config.yaml
positions: "rope"
rope_fraction: 1.0
parallel_block: false
init_std_qkv: 0.0231
init_std_up: 0.0231
optimizer: "adamw"
lr_head: 0.00564
warmup_steps: 342
final_lr_fraction: 0.1
max_seq_len: 1024
doc_mask: false
train_tokens: 478500000
max_steps: 15193
dataset: "wikipedia_en"
MLP neurons of a small language model. Each row is named by its layer, matrix (gate and up: input weights) and neuron, and shows model dimensions 32-127. Each number is 500 + 50 x the weight over its row's rms, rounded and kept within 0 to 999. Numbers have three digits each. A neuron's up and down rows have the sign that makes its largest values positive.
Before each neuron's rows, "fires on" lists the tokens most often at its 100 highest values on Wikipedia text that the model never trained on.

fires on: "on ", "at "
L7.gate416:508463475404487586463462560505492441553531477476489554519505483431523554457516445513561567580493460507440526502522483557520529540545551509445481426527530481471440358420530477504581487499369449430429501419485473451501522466460509416566535460552464505429526364568517580473497407520505402419
L7.up416:470442498360453584487488524487509457530451499472544492494501508484519522465485417525581532570521453587432565501526527507461570530512529532420544490508498529442539409565604444502531503489339458450462434508479467445455518439456548472594497437524414428475496351529584592509503446540543491433

fires on: "fac", "act", "Arm", "ros", "election ", "level"
L4.gate101:467487506415557504452497464446454586447470485545426487441618530541430484468533449545466508505472513524470465481494459468491496514501445479506474484520509528472565514503378482533457455482502556493486617478484498481531541482532541450489543426497516480621462502505562525576569516538440433440
L4.up101:470524576503511471480494507421495609486555467519478440530494520444473442619498544595551429520501490474533396378549513520527485458549460532478475464563535457488540550458548509526528433568511491457464521465554483450566610483506478525409504436533586580507436465528586565594441503501386560454

fires on: "as ", "der ", "on ", "/ ", "played ", "a "
L7.gate353:496561520503460506508580545544480449559555438508527524531557521548577486505490476517533537490559546479432500509592461526521407487527468409486442438492431475522412480484483441452520466510499398523474512398501422473488454514516606534558424516477541518468457574485519537333500505425531445447
L7.up353:489482565509438558456460470498480511616433525525479430513541568561587564460530486496521572488472472509387431506545428524556489549473509544444457489492499509393630488470565429460498541442516598504517549584487507518479484438391498480459544588479448500617540495552537599512427547572464534444

fires on: "eas", "ural ", "trav", "Tim", "life ", "ink "
L3.gate424:496492502508510486485482541542508507536503473530447527513498441499514491519561382524557594488518753499195461478615532479543502527476517530462536688482493514505512535514517514526477503515453515513459517483477513532527469465493487472584483504451524481501502524517480521526471440505502515505
L3.up424:499512476521553565510512542546435490557495518479476518510487391436430497461443591507489479493525565527661509489569529497535476464464466523530377433489465516508541565483495552497488503563458505470490434549507526550496447501480476445521526522532457524508519498463534503487508584516524531544

fires on: "ed", "ed ", "ing "
L4.gate222:553454471530493457476352561476457500518439476529532587529486453530481501607542535524506496468455435481536532575514426612470551533438465547538485440479540514439486483471492487492526518429437509476471514562432524511501508529538553490441439480506497570433410482500510527518531501480557575553
L4.up222:488541526418468436521510518569537544497508504489567528576445544419444374449536548541462479551406465375439522558417548550478484472485428463476480435507557489568472444516526429467485528506491563453517443510350443425545483532424526563510470424423485475518468529592530503512486497458440398562

fires on: "DF ", "MF ", "ht ", "become ", "W "
L3.gate351:484450510463455490510421528462492507489532525512416571404564459552555476503513531509445542509452470504555493546510604459492575527483487472538537594518561473402362563479597515489569450525640540482553552541556528427484580498502398501528505449465454412508480548484582526490575517502489434447
L3.up351:439461468538591512503488599497486515465497458572427440509536544450464555494445495516542579518470572453510489483439495441488498425505610453402534514438503474394508573503502487457499452530537452500481503582501504539530517526539516500435557470414513604528553513502507451482517395514454420527

fires on: "- ", "==="
L7.gate284:422479459508568429504467505440450442487601457525568545511585493432484534503570448527482477651454442533502468598392516537544473508457429484461479528478530398511490525568441478424444509547592516592574525455481563551440601480562409531456566463539531476444496540470455489433459560483410476507
L7.up284:490480517505533399467595478536458473393607479520507494502521427485482565495527519565481441533491548474399492520518518498374533455459496442512511542504444405453576601556525583566485531471509469473504521513524593600415528453478420462542389562436518592555522502432523435587555474566495442537

fires on: "ach", "trav", "ven", "dep"
L4.gate300:520551471504509518418539450591487558538480445514376501474505381461534576483478455494450565544446502535503374464599483495671525471475466537419530533472485535497490486486512430481497468511508490485488489496521575490462450497506456506498516486484511533551507472501465562497451432499430542457
L4.up300:523468586459563435549509590415474433437546505514463570511409518450547528483479346386528518565576546451437578544503561504474442465443538456512500486453481538568527559450508480395509527603513533477543617439486463507396508509472495456471456488516413408505474442504483539579565578454572491557

fires on: "of ", "ed ", "| ", "age ", "ated ", "ing "
L7.gate403:449523526489596502529512581435466466456514559475576399468481581496437453525521521420552526523437530467547475508495661465508538527552411506527448489442450591543517486401497582488455459493537510517557501501528572529535505478544482525503481509505537512383592462547513414505481462458523536478
L7.up403:486497473485586522551437546448474541544493483553516496547484527418432551539469530534492615569556414497507486527480526479570574483675476572497525467501476589514444495405492525488454511480583494602376547492448483511489457592518543488519447551535511496414526464548527449513528483522464508465

fires on: "Mo", "do", "ra", "mo", "an"
L9.gate458:397520484604526642477525438551478447426569588420516587507433546477494413535522461496531475486494537476505549523517601514516503462448436428518415469391418577539460591560418474519457466457492462486512521550508502465532492478561492529569488526477549493503482552535592491490553465449471529439
L9.up458:473538562578526440496448507554556508522447540595416430466526501521545527498495436462553477516474481523454472492521444430467543491497483462433538539524579493432417496436527562440528615508495615455428411555518498485531547455550474510509533482517514510533414520503346550515471453425528524570

fires on: "cap", "oll", "ann", "opp", "v", "nov"
L3.gate29:476490436645455444517567496538576500501584401462467425482473560389462512479521505531515595465457463543477530471482490396559417464458482443441516527442521532435472478491493561482550463550500478492484469499373462513524458414470423512499586597557468495429521477559436540541465516522543479609
L3.up29:470567445547476463434500476465575473422485449479482435487505434504496545500578484497554546532503477418479600481423518458552399442511476490507523467456464531498640531557416485502464475549456508548513491426463576562518468397527413506476468473473504452513461402626458571496504511535594546548

fires on: "pass", "ual ", "may ", "sup", "To ", "St"
L4.gate28:523545524466519495391515496617519457539620535477422589455490566520569461544456526559549488603453466525507469511540488452487559565502449490533491483488498539485530500585514543486557512417435517464520432576559413586504495449491434468409500437475483500550551478491481460512522501397535482497
L4.up28:580533456517387422462401549497462461514566501454495427483577432541497526497501527538495547466438472462544519448529433544439446489468545421587502527481488588463497516496507436595465549538472426502460416509465522461501513524449511441484462510480541507436511521558518495436531506538533475368

fires on: "Y", "Jer", "Jo"
L4.gate45:548503521488466503435467511545581466572479527464520445436423583458481478536487528467518560554565532523463584518449520506502516547523483461490360503558467448525539497517453440445474481542490493543517482517488518462552418425484586540494467474491520514505521528576513466602496416532436511498
L4.up45:505491539498448616442492493561462496501557465428460490498516460531485517504424426562532600544496513471575517488515529456469492454518524527487495395536434564568495516515514451521605470424478420513507535439456512433464475533455532574509506431548531413480545548490530469546509461580511344433

fires on: "\n", "|---|---|---|---", "prof", "consist"
L8.gate416:520550530530448502496483588458404551411484418431507556473517474641511492433503542588533567510547484489523442478491548556505518471458468547408405517489481512507458466440501490527577493440558439502578499442469528527557409569555517429565544399475424534467526500563579506435428448503457526565
L8.up416:553559413505518470487508570391402494519545397492555406558449511661529441524544458525552495515420481570520479566520512496599544564502482559515540561486441472429501461476525527468530394445467563520562461463477487493479536386441489522523510420566489481554514423549526523453506562487423579485

fires on: "It ", "== ", "it ", "Bill", "W ", "age "
L7.gate436:541497498506536557462494514539550505490469456491461549506527547514597462483526467486490461393510574543527486536541556546565559483517529464646429472531464449535444521573457529574532437501355496521542543426457477430553497617411369572573472537519488423465438465493499510486559448507413425512
L7.up436:407535515501424487474592613431457479497515517519567502502452541485474524481487524442522415599584491484520498517562442443507458481451471530477450467537520585535466417318411524470511587484495490459446434402454525503597413521431478542451539532476480435516449493490480517446461600451475513504

fires on: "in ", "is ", "on ", "and ", "by ", "under "
L8.gate13:523462477454519412483437494464534491510436495493511435490491481505472514553504560494563445487488567457585522563472576483511548491442417509543494522467464557532535529510485525607490496560581487493569538500382497519498393434511527443503486482452535568385545532496532425492446313567532569524
L8.up13:489500459607504530495466481537554372506467440398530555472521454495556535445508466546400441564529520472517479526447593475508459514621531562457457528518593392426508541563477482483589436532503377484468560476528507467502559572493640494458526518501523550507480532452522517528445459453537500471

fires on: ", ", "\n", "\n\n", "/", "–", "; "
L7.gate146:506565567493548394386450532500497441527463490474445621438442652586501478483504559532472549543517498417555447430413500581509494492438480535501531501565473505625532555578599509455445535517527489510559493504539458471517452459376459466430557488499395477456516508449458467527500424424453470476
L7.up146:457587602543513415388492524501510454499533490509436619486482596637478493466485545569382539535507449471497450390470463557500481473416506492499458525581504457575509494581637483428441546575542493470556509499540474483575487509389487499475543490525420499474465505462466523452571509475494457439

fires on: "===", "ham ", "international ", "ling ", "out "
L3.gate477:511461464511351485516565486528477481514562491525380535506552527469426540493485519511485522550473465433486474453341431510546440463473595380536568535468451465501523562510469430499484501499580474494408586493503537483475502533479519509400502518459467432422493494475514529567460392539463421510
L3.up477:507483514548619476465492490405483622477479490431482500525447538509492484531522575550505500506488652454470517452514533582565577511442486530544510585474520550535491552506621534515434393462485510547486513498529463476389517480611513463409481511463523517527486470423427451539513620465453548542

fires on: "which ", "where ", "whose ", "ial ", "this ", "these "
L7.gate477:507533483470530491558570595552543531432496528576476473449484505475623499454468521532500456470458497486519440528465542452487506440497466473520654492437449528444519566542485502542478519457437596503542530568490533403587425433560553501506457474404500429560454501540511532474487479456581484498
L7.up477:517549449474597457549432591519560446457457512464538466401501439502548518493483579526504475430506538505511508528476552552503460543528411539507521670552500455454526477541393453539435551514555402475534450579557542542549501574446483541494458458470500572493506503504519576432477428411553378563

fires on: "and ", "or ", "on ", "to ", "in ", "he "
L7.gate62:540511552549568428465448524431504451479486496408566549457515561510558568450530565517565514482531561499537374565431664538551462477477468498506397559525586504461555579450476467566514547497518492459489560450484427564541473528454494521529477547541513554447524536554482461525389369468524531563
L7.up62:529443474563580432402476473445520473478490560494507552489485551431536512433516595517524537480530539463501389456420524473588475515453537511627393488507523444506518574524537463555537488555551503463556510506521493575512555500483533528457461478536590602486545507514466410535442431501478577600

fires on: "as ", "became ", "become ", "ing ", "occ"
L9.gate289:509431534500480483500339564507486477527407501516457589512472438598462515490448499446490462490496533511509521586500497531559546571474488529531540519556536560440509574555474546494548442414528545560475580534480474424522507530448436542422456515437479515439484535568532570491470556559546439520
L9.up289:483479451614483547471516573458588472478535500412487453506396516522432512493457467444503491420391547470447462498522519525443514498454522449563538449415512491468639534493502481534495505418390551513585442548537423464448521447473497539423488516506511521466472523485480467558539455515585388523

fires on: "200", "199"
L5.gate168:495565521477408529534652528479519519497487520509518606451493456456500564438497505493531520585476455579529448478531458448507478466543523571523475544529508543534525528500479548550476477489517528477552498502467388543572440528412439523519476472417451544498559534494478421410447462519610521509
L5.up168:488547415435537523533495584519510496448522556471511542453541481518565400428499535495535433517536407523528465581586489552398431454563519554520463425475505662451486560484502536498495532580527504513525475356483578484573565493444466589539507485456497535434473419548498467452526490481539441488

fires on: "ew", "an", "ats ", "vi", "ake ", "den"
L4.gate464:480424503550482396475486509456522437566579501463482507485525467424511485541524520575503580468541453514470570532478511564434493448532439527543564409463540505556488637529481480545445549410565462468512564499525514514501552582578512491461511584502511630512482481440434521549436523538500485519
L4.up464:407495421494548398466538450519524503475565491494483531526530432595496461590560486552555565530526570569527552524420503608547576483493527480522575497484489523428401486676472407536533513497466515509497611543555563484576414513530565535523430524493488523521495581484520510481435473492507486501

fires on: "leg", "th ", "World ", "part ", "family "
L3.gate80:497513438488405441407533484402470520496497503471540514521486531493498502563475434449479444516467550490669590508548585569478445539497516400571552643507553459583412352533442553484567560534478498523494560502522503477478466473477477572550498513515494471414512439506464568507531570492520562459
L3.up80:444529491526621460531581490471533591501470492518592497478522456565396485554549589535447469557445337557483536441473573443440433505538580527549562425476529509519516549468557515437521493503506484586480590495500481483520483523502418500468529496481513440517447505489508493464486479499479534479

fires on: "es", "er", "ers", ": "
L9.gate319:545455484501507516549367537474484492528508495455524433517594559500415460455474482517590453501550580524452519507541520493553485484503489480483462631543486481495556510499549474430529540409598347444497603463483451491505526492428515465509488502537487464452428443544573425491547471599438544512
L9.up319:516484457452579492490495520489555522524459455462480372515533503530477585604509434438470489504553429564502562458614527482606540407598548507522616552479498417448522561487522470482505392465503527511475542469487481467574565455457473489497441464492543474507502617546500531485454524481508386487

fires on: "' ", "tur", "resul", "mm", "PA", "Jus"
L4.gate368:542454471512506539566436469528541596546570489530388444454481480528621545532516473483499387465438478489503506489507572527459448431498484511617427443390563505542371546537526553485441547526531525427532489469401478438547524413469487464486550459446496522539535486525523556497470475548536504432
L4.up368:485522501404452458519462388494563516403484507579446441481510429484395558490431556579469495419446450590458591529484502559555525498486481540612547561491505541485468545464517539471453545520491511505525454436435498446544467468483475544538539459582439496426434404518467505438444566561544493542

fires on: "act", "District ", "200", "Jan", "cas", "how "
L4.gate301:461524544480481599414549497456548526499498552510546524547470451503396508518457514513484498381581511577471502453552466493565505474523509562537447540499522588532541506412484520503544532507505597514480549560523474527510492517546510486502435452533484609495489506590502502497433459457495470588
L4.up301:515447447506393501517492552530521454495515581476498487613476458464506456420540561507583484488496412469506438486555570472533478514510569476476471544519557563506491568556459512507581610526445477487516537559549481562537553569596603459516450466489493489409457405509489441521477557459561352515

fires on: "Sh", "ak", "ish", ": "
L3.gate415:488537537581532456572570476630503557496473477460450470514459498486463539529507531513609529521501493502524508481520482480495476485496513586364596633495531519497562565439531499573564397421560474444492498372486414536489481506537466481464580536597502542496464538456545530569505554527585574542
L3.up415:504540566568633486503560479533535465436494407388511455521490523555473507498461490536529482512577501442463429511464444524411544536576458547373455630506488498520586530439477499536533370402461482477424505411506472522430464496406500485478498578622527561501453502540546496519511545495512566494

fires on: "Sh", "Ch", "K", "ak", "P", "=="
L3.gate287:530526521491503499471560474432520579495498521485592467460538580427436489501451455484511533518561555539585439466540494448533486481501494541466527489506510564518463521421511524507638451510486487527467446446489410507488514514482397542506503514495577527489527544577531518430446542495481582512
L3.up287:549511561513445459525477507483445473499528460514503404491430603515491521534429426560542468459555446479579443494374478502523435426481426546338560518492496516485509488449445516498514537509573415464489410454473464556494573537499495467490534509523526592445485543549505556442459454495506439519

fires on: "omin", "ire ", "cr", "investig", "classi", "inste"
L3.gate274:590535545456466508501557590626491438471547499458426486444465519465431499409481487413539504572610426516590547467479513549510482449527438519480444533495493536490503448498552525447455499423516417409497582512484430449447366452487458511503443566550628399488450430489538437476483538400508445470
L3.up274:602540539442498539495480619610503421483517491459496523461460477517500487406456468423465474584636451482507575504462464555525533468575458558442536526480497513482529421506551530466455514421493452421515576506501432489491391470482455536476446523552599390508442444507533462476463515428527463476

fires on: "= ", "em", "ation", "ax", "ion"
L8.gate402:537476548478546598481488508529412508485542453481402540594577516509505453470530476425552522479576595483553490473495531506428518495552460485612459519495548504488600473419476490412456496501522482595518553580524517457475574504481491583395511552525494449452428503546547505504419535555533457435
L8.up402:511397482545483475478520480468492514450547436493391566516537569501543559499474545389524524477442517527487468536468496492454508500571479510525494533496550470423447498553505477476509471448512458533408517687533552482491536530515506535464418522544612496503453430409517438499465466484443547434

fires on: "\\", "== ", "guitar", "=== ", "You"
L3.gate258:418499603466521432391514494548522484468543456504503516583459552520459491509537512500615593495423476455537476494561457436511529536453563497444461472419585566523526465445472552530424473410569531520548447496451482575468488530462603486497448559421445573529443528492594524464427519460508492503
L3.up258:384512586478515415432497444616534476469509470483539582606459546479489467473473500479506585554412483443542560531555425495505563553489575485408495518464620540511489477484499533520472509407565539458533452476446479539453503546478588466464460534446440564534452539477627575479388467483512469527

fires on: "St"
L4.gate22:589423462465517492467443550596562508454540472495509533603495544509551502513516533455496500483495477476445577504512452532657510451454503566570505407491502532402458515603542572511574526393492435500497442593541479608514517507517458521495523558472444484597497496457434453512393533500501468458
L4.up22:510466534533435509689460508499521472589497519410545493470475499552438404405439480468494482566441533493541436553478451609491601574448550445497479504493534459513509501500472539448405521511578491473549493470520523430482444459380535518537485557505521513492480532505489424486512573480550515530

fires on: "Q", "R", "Di", "M", "Portug", "P"
L4.gate326:492553506411479467454423552376412478460505402530466502388491454462465391469395497443503444481502454517541601564396541485495521526529484410612534563452555555567532502555462481490487457461492517501485557498491496502451424525558465536514407448540536632535513548539511459475446448474474529540
L4.up326:584614456402536548423419427492458503444534516528490467542430438484552570477433494488477492516409595511564511484458503481557529398456483474608458432498522434436545569555524500450424564467514488482531486537539518467468582513508587555570466486380487527475567477523540462459503580474547420500

fires on: "5", "4", "W ", "4 ", "== ", "=="
L3.gate182:508517508523709548587630450518490455531382521394516481539520488511483490481527479507441469476482555502471479475451586522553498501639473513550428490522481464532450502503556534495464429465456505511500507560510475437501463518507461519563510493486416491475490513477516493480479564499515492420
L3.up182:490501534490452397508480442471503432525471481503568506490491461538449469506591556493469350421491491588463430493436534565526447462474475607565475395470496514530514361492534524541499585484441496506508457427481562487530550467430533468545532484517473515475516448502445527526399540520521537489

fires on: "research ", "Music ", "video ", "worked ", "development ", "construction "
L2.gate131:470544465458445588456496558517477486522484542455454474596577505505546513482507551461486515520606457483458513458429533561488472603421454560514634555502478620528508423546436514505475470503544592405464459508499524593478530517537495534455501419436442553451456412461466462505603442483455493477
L2.up131:487512432472445576498431532511421473522491559446450474568592524500547497478502586437477512570585443479435484503440590545485509606434471561556633566495471590499513479531464515492487487501535593400454486488485522561467513493553517540476471410438518570455460429460471453507611462462442511475

fires on: ", "
L9.gate269:409485484543563594553483473544441501453480526498461445432533446578430429453508601498541535497466525516491389565574640518469540492459419519492524512530531604519472489561545496570576514497503413593544500450467606483426507508501467464498459574529509429426547490580508570453462585485509499420
L9.up269:558499488441507456554439422540432379407575428550527565460408457519477462544488551520516494455581520510528449530494571507451491514423544455467462484570556499556515514554453559556510414492520541517442401532483442510533439540471523409489448485511500461470512458560525384507444454485535500481

fires on: "ne", "Mag", "John", "R", "ong ", "Bra"
L4.gate33:528516599507615469528560518423490482472418434460466465489498470494498482502527481592530530491497495592535425549577474445547465491516565488556516507500414408528583486456452470522430495475437579537459431554528613450478498513435453536448446373511506431462448505535499588573493518475431470508
L4.up33:520454448408523451480545447498470504532533485471595500536502516600596528580525582521484471492547465403375605485485554534550502434504564537525510485460450493506516526509512511434457504531319498470531530551474516478497558509588487458522397473530478475439456507457467517508575397504462449529

fires on: "two ", "three ", "four ", "one ", "on ", "is "
L5.gate73:605489461524435482539404502380544458493504510441539509493448518531458555480446573491503546554505505410465512470528543463509608437475455572464449626552485537512488458483586535549441520479550534517471420483551533561404468474515512397478520502540349634425507479555536491526359582473488540485
L5.up73:501539465637525447496508548483606518429397533495538420458481499503488442519515510486561488479504521415517463590570456529396506449560457489417470518579519593529453539464424485550614554455413491514473432441553561483562533506505502507602516554528481573448550505409480518448431533496499583528

fires on: "them", "fe", "mod", "rul", "tak"
L3.gate292:525517473485450524448526529586578473505560495508366512628499471547471436504555453511495475520539437522536520557565476432523541479417512489570445519485537508534439540553490541442598527591467501498516511515493535524541509468627552486522515529433441483512464587436524548487512405521519456523
L3.up292:512542430467502462393521477539625456497476524502499505566496347568528467534593478624475398479408449537508422558538542463539505499504551466551432572473472451572486514564552552397507549514468400504539562440527501495524514467538525481488493521441462479520441537533546492504504504573533459519

fires on: "v", "Di", "princ"
L4.gate474:590513515494476492464396632446481500579575470504546474499432551397487557459417470540504594475545562502438459514479521530482469524495486530585548473505542528543452581448443567419553500423496537592493522453518548505507524528623541532497499466497524575506608467500434489527442457459527618442
L4.up474:542595525467523522465388577440479461535480400521521455512444496387520596454475479449475471440532561489493456563386464530512472508495522581538492404449565535525458517499427509462511568460459569539489584479516506457443569447545615586552487507484513486560411505546474528516471431516511501476

fires on: "ap", "at", "oph", "af", "och"
L8.gate404:496465491430541622589531468526567424473508443418471491519613412425534518544507540435515591569577516463526494534525519448482512523487464425545453520577441491545488583539498443441557658529535469506534540463427550460530556506538453469491451477533496371491528486502560559495474513481492520487
L8.up404:491413487483531545480535570556460532534471424483477468509477484587548495486371512465492468523470445554569520534373447530444480472428568378492434540511522427534517443485441555457451539518440467339556485483456530516480644457493462465555464501510479480474483568518448523486454462496599524549

fires on: "law", "years", "Not", "author", "stud"
L4.gate373:493391489475593519491402539505485433434400525540552495517487469546572554435556507348490507568662515440555540467471444556539479451514484504439533458532515576476460446532467498597494523471561470381505500489473513512505555508420481535451458504399454560550524491478616513577470465442512457599
L4.up373:491446495457569534506459463445557523436527528493512531425553510524509442426446597497489609540492501567532495418347519428473560449483488499509422581553506549469485490423544491493499427485483492478409533504489466522549555549451469508421487436419555473515435494591476466517524501611553439490

fires on: "construction ", "election ", "research ", "station ", "development ", "education "
L3.gate90:509537426396577624542477562402493493548416493496499511517532538492478537556467461510524463492554462620512568435489564513456503555455470504548489459511542541450507445597462541510521491476478566491533500480506508613648439478521446518474567434480537486418416466413569504515590481471531585360
L3.up90:522512419430505593495406588450421486551416529517504522497576522514477535508513482458489466548499480637506578460488526538451447573477516508557467452521496479423540460611504503569550529448525519492536510511516514611615444475532431477490569415463568476446381454432593477515596488457493568402

fires on: "===", "ć", "The ", "played ", "international ", "ell"
L3.gate91:481497498508457524537550501528471502519467488476413481482535540439516530568575417517560565599455516400496509525403544488495480455542627501526561517498491541514511586508493501496477521498491518512400547538555427522413488521578492444469474525496497504556523499457486506511495435470511427498
L3.up91:406492467512643502487433547572471484500561455472448563535477494446450492488491374534531391572475502502384595500605490478526476506496492424531451408480474460515467608491599492525439599473478459542461580555446496499493429492611465479537460550437489448501487503481494501507490527456476554551

fires on: "er ", "–", "est ", "m "
L7.gate179:480499472409579521475458479581513475547512475432544472532518448565641519534554463504469549483536536460501451534499588525521535472509501543491568533622484441539483519545419534555451565592425466510538476523497479500452476478572466466475518510495556406535475492457493483490522467594413474508
L7.up179:457492467480464577461444581507435435504597444470592452515523434541504472513506452482426574440520576411614500528476500487523524452558409507494622525605585501470505457604469518483502554508421422425533477607554478496496503499533468492427509553480555486457529500453505483357506509571445459566

fires on: "other ", "red", "ip ", "Independent "
L2.gate508:505537490475500533569619454542463570458487502467549502492484529468508492424610455527466475473518485355475504442514532497435551512548526532486472459447452521502472520409432564513479452461420522489459557572510472479372542420483556572457457509484450502496602550521537453534495491514470405477
L2.up508:504508524524496582491640507519481510460542505428440459568500471628454481440606479495497559547474486397469495473543521519483497540470498405444550545697519454540459554536497551547490364483526432524514466466499446486491518387508448511449479493524494478476459531491489471418492477494505486517

fires on: "-", "ran", "en", "First ", "char", "dou"
L9.gate51:484552475488491522519548441531502439422584488472458573497483468450432585493476530556569448501521504475574518602474511435429499569493521552528439535454439503495515496516439551489495461524561525555506511483552568529408461410464494404435482429473498586639583591496540446571513450445569442597
L9.up51:472542525502509508508523500574590409490497502469449509509482503523523521470532467660472565407501435469500405506418447438461543486470550533477473446538539456479596476464526524548446566446413625489534498550537575504490515400483484507473497389473418458493632506469468442505483529485480494576

fires on: "| ", "University ", "and ", "a "
L9.gate426:512421468520528525483531496477465493517397431479617494515450512513557492476509483470535543512512518510543530504465482423514382476512469578397430457458508483440433508385516452526475446345499466474509464430467550521492546561506604515487585499542524515424458539443470475490494508471584386460
L9.up426:526484422536457500490548461479530380545473497510462483548460537455479498480502434520518651437491557455470458351529498582493559607425558546415413474492456543451423513408424515521469418531566575454462520438568545561489623499484505474522509432549551528518465489391535569536460522493510481530

fires on: "fied ", "His ", "Post", "ouse", "action ", "ning "
L2.gate456:454465482487482444487556495503497558445484493230508477484517520274442503628424519501480502505477501457611527554513514561512518450478499536551551457454483541483424485561512446538546542449463529432518496482458498529475545509540392372515514514570464476533499493484524456505477534525481494461
L2.up456:477458455492503572506444495527508491531520519590476571477530470358528503607851495489507510527529472517495516510505529537447524505508505503538505477246470500492495526491503480493527505522525501517499512491453505497501439406522487522496515504472523476470505536479536483501512485505492478539

fires on: "\n\n", "al", "ill", "was ", "Cal", "name "
L9.gate286:497465563493502584446496460447502478458527463470556435509485453492518517539404448467500481498479456504489406541540484399383471536474498563623487511533578580593539476465535493501578506489481504536504572477544543386446520473484558532391508530497463496443441569552443513439585517490529502481
L9.up286:589486468506530560500403496469556508443447513532465515468398446544516485405393563502511442511569515478538376488437488474428453533535499419525440493472469536471415555491506595586523555492552496469547426587445555434521592574508488550509498439503483553494496511586440526585533454548568503488

fires on: "United ", "af", "reti", "sq ", "00 ", "UTC"
L3.gate73:417504488562533338561461478491620598496615474483436492464512555441489506515616452568509518493576485498538406479590479505581447419491485477478523524481533491443648523524433498485542566491469441460485652428490527406537537448462450473484501507415418451470465456522466511465552493453544571465
L3.up73:441497522599478408475522496491576583516593460492387430498516635440423477511521482544527545494578406500553431515668378484515436418501495513463510538464565475507609453498403506554479530486488450476492577467507561513509479471507483492502500519467476519451465449399505491436518488449491525494

fires on: "oper", "ver", "exper", "Life "
L4.gate23:507520420413465420556490455407380498511444519488457564481512450584473493512463491472487569631489478533363457518555492455423524448501518513474456559457435438580379521495504536445416531491421477496473465505454522468505494509428493423514567486503430457466493452509494439621531444459539448449
L4.up23:429437505498525434458516501512341461418493533541431586466491567563454594574562480443503517528499449467520479493579517507501455520472510508498498428489520532442483461475481503506532489552423462535519461611472514426513467496511498466545545383564561549480490523533463472591489490413511477544

fires on: "ear ", "signed ", "sid", "RA ", "Votes "
L2.gate417:518511453500531487493572408502558427506504475418480462538522497441537475408717515525519481529516483448459534443511511526445483509554502528478448518672691502461519455542532502471475523477506519479503498526471457496505451297551518553521474538503525490507549581471529456484513503457470415505
L2.up417:448455463460464513487594523539507498509481486332461491476467446534476490483778467526461478460522464452510530526477473493482519535513501547544437532292417484500527465524484535454470503464484510493498500467577529491481475340514457575517499495499523450481485487471478501494520510473512549567

fires on: ", ", "which "
L9.gate272:433494534441588489567576536503508505472556485511504452455520465539515486434470521546527471476499490486496466494465585451398491506556523477586522547567529506512468504462384438481494510499457437517558512498530574443425505573473422532531509567452482378545518478574498546549430553430600423486
L9.up272:517450557447503510501473504534452508523521509430496556501516413404559425405561574526524513454530547468390592511506563531388490468482541553570535579476551471498480529595533617567448488597451457467443429494468556461514524530513467533449409576484461398542493438499553554478480465402506473537

fires on: "tre", "los", "Website", "ength", "side"
L2.gate13:578485568534543483517416481530540508583522569518509442521474442532404434420514444511499436458497449614418578413528559477467476542546520545633497452460448549588505442493495509409460536592483492499588514537528480491477486483537533462467493384531572533525505511475492459417578445530601533510
L2.up13:440553490503352484456452492558480488447574454463597540482453556480497477498467518471517567472529582435489522518485392516558488440446516463569525425528495543481504497501531533534430515546522412470497411498506510529402548467475524503511468554442515574425526503517605520494485462463505399566

fires on: "A ", "trans", "att", "cast"
L4.gate252:474382555496523433465442549569497399494513510505518471531483511524556619511450481466500423389480521463470404491506527548478439575565451475482368558520487499451527502474464579635452499600515501539483536464509477474504476433419507528498524562461540520480556397556496462547545621566472479640
L4.up252:513593536589513623459500594579571494416462506557533545526509445585535459444514489555531463496403496480472423479464479568507503457477570479429459422516507552432545491383458543562494472516505512483462465443474472549529592501453534598599424605519508467427521463451544465544533503546519422549